MLP neurons of a small language model. Each row is named by its layer, matrix (up: input weights; down: output weights) and neuron, and shows model dimensions 341-436. Each number is 200 + 20 x the weight over its row's rms, rounded and kept within 0 to 999.
Before each neuron's rows is what it responds to, as a language model described it from the Wikipedia text at the highest values.

Responds to: Complement-taking prepositions
L3.up130,215,191,194,207,197,216,204,172,167,215,166,180,203,240,189,233,186,191,186,218,181,194,214,223,198,197,209,222,204,201,200,195,195,200,207,224,191,208,213,199,229,225,221,200,228,215,263,224,227,190,176,217,200,162,194,180,161,203,194,198,244,202,202,208,164,158,176,211,200,176,242,198,159,228,194,172,225,209,215,196,231,176,160,220,230,184,221,205,224,182,232,203,211,232,222,186
L3.down130,176,201,195,201,197,207,199,206,212,211,185,229,189,208,229,191,208,175,220,187,175,209,180,199,177,210,174,188,202,190,198,202,207,193,196,172,202,207,196,217,200,178,156,207,187,219,168,178,188,170,180,206,179,188,139,188,170,161,219,209,194,187,219,228,207,194,161,214,188,181,177,218,166,179,175,163,172,170,205,181,195,197,176,186,180,215,198,212,210,163,205,183,184,201,177,229

Responds to: Phrase-final completion tokens
L5.up1258,181,198,234,161,224,244,189,183,206,188,212,226,222,184,188,198,206,187,169,219,186,168,173,190,220,184,203,194,209,173,219,200,214,191,208,207,193,189,199,228,191,193,175,231,184,216,212,186,178,163,158,180,200,175,192,200,224,221,204,197,232,223,212,185,192,229,206,214,198,193,168,207,217,217,261,232,150,182,211,177,242,193,224,213,226,209,184,208,171,193,147,229,195,220,233,196
L5.down1258,197,183,237,196,204,199,196,226,197,211,175,176,184,184,180,199,193,206,215,183,202,210,184,203,161,179,211,201,197,188,180,203,215,212,179,202,230,191,182,199,220,195,209,220,207,186,217,191,219,176,200,222,223,210,182,239,178,207,223,180,197,197,163,162,188,183,216,175,198,202,190,162,223,215,230,171,234,192,243,189,199,200,192,217,170,194,190,217,233,201,206,197,180,196,153,241

Responds to: Listing and naming words
L5.up1731,199,217,217,215,184,194,210,200,173,207,201,189,179,196,172,187,190,185,213,208,218,196,223,207,201,190,223,233,200,208,181,196,186,207,199,206,180,201,168,187,205,195,166,213,211,231,188,192,257,206,181,208,181,211,194,198,174,178,227,186,220,213,223,236,175,187,187,221,218,216,195,200,175,181,196,252,195,216,230,213,218,184,200,213,210,223,209,184,211,228,194,190,217,177,214,169
L5.down1731,166,189,200,251,198,195,196,203,197,186,217,213,181,167,183,195,205,199,192,163,194,180,160,220,183,197,239,240,198,220,202,242,178,210,190,253,203,199,189,207,211,201,202,188,238,168,213,216,208,235,199,192,208,213,205,196,208,200,155,210,208,200,200,183,195,206,217,198,193,203,189,232,178,230,176,197,203,174,200,209,234,199,166,201,167,200,227,170,223,195,219,208,216,231,191,223

Responds to: Partitive "of" in groups
L4.up817,208,170,205,205,207,161,249,218,205,227,210,196,177,214,160,221,245,190,244,205,207,212,190,207,192,221,231,196,172,206,162,182,230,217,203,220,213,176,196,198,182,181,182,176,199,197,190,168,162,221,186,204,186,170,194,202,202,174,186,178,188,167,187,204,210,164,194,238,195,229,125,196,207,235,189,199,174,199,162,221,194,190,215,209,207,213,195,210,175,212,230,238,201,175,194,188
L4.down817,251,186,212,186,198,183,192,200,179,200,154,233,205,235,191,246,205,192,210,200,238,178,198,194,213,215,199,211,210,207,210,220,210,204,171,191,193,224,191,234,186,202,210,226,192,200,181,152,188,224,186,185,253,188,195,176,225,197,181,192,240,208,193,235,215,206,199,206,220,201,198,232,197,222,229,173,210,184,186,200,219,204,172,168,213,225,197,193,190,190,239,175,224,201,191,197

Responds to: Comma ending a word
L4.up896,220,203,236,181,208,219,153,212,211,154,205,221,196,217,219,207,219,173,184,218,222,172,198,183,207,228,230,232,205,182,214,203,219,222,193,206,177,250,224,204,188,202,214,193,197,236,249,197,211,172,173,208,195,172,184,202,197,190,227,202,197,211,182,174,163,219,185,188,206,199,174,253,191,214,190,166,209,221,230,189,205,203,224,188,181,184,186,182,188,215,213,223,167,176,205,209
L4.down896,231,187,215,191,171,219,212,196,159,217,148,206,207,179,199,193,247,223,186,191,205,174,200,223,184,209,205,165,184,198,201,197,230,186,198,206,197,173,205,173,217,202,197,183,190,201,200,227,181,246,187,186,211,200,185,153,187,206,147,235,208,198,211,212,151,215,175,190,211,202,183,224,186,221,215,226,180,170,198,238,215,225,238,218,243,161,192,205,200,191,230,218,195,190,191,193

Responds to: Clause-continuation connectors
L3.up1522,207,174,220,181,195,205,232,202,217,213,187,224,199,189,206,205,208,227,213,193,188,192,184,211,225,230,193,211,227,205,214,207,223,202,186,194,212,213,203,191,228,192,221,195,203,223,160,183,174,211,215,184,190,183,234,207,201,178,175,171,212,202,197,248,196,224,174,213,237,198,203,197,187,209,196,211,169,199,218,225,200,158,208,219,200,210,187,196,166,198,217,205,189,196,206,191
L3.down1522,193,211,156,211,183,225,191,208,209,200,205,195,202,200,219,205,174,203,192,222,204,239,193,153,157,184,260,178,187,169,192,180,240,169,214,204,229,200,203,205,181,193,227,202,171,214,209,172,255,180,179,201,188,224,192,194,188,190,206,213,212,165,201,196,214,206,199,196,149,227,216,204,236,190,251,203,158,176,219,207,210,183,195,209,192,199,233,218,192,224,194,200,187,197,159,195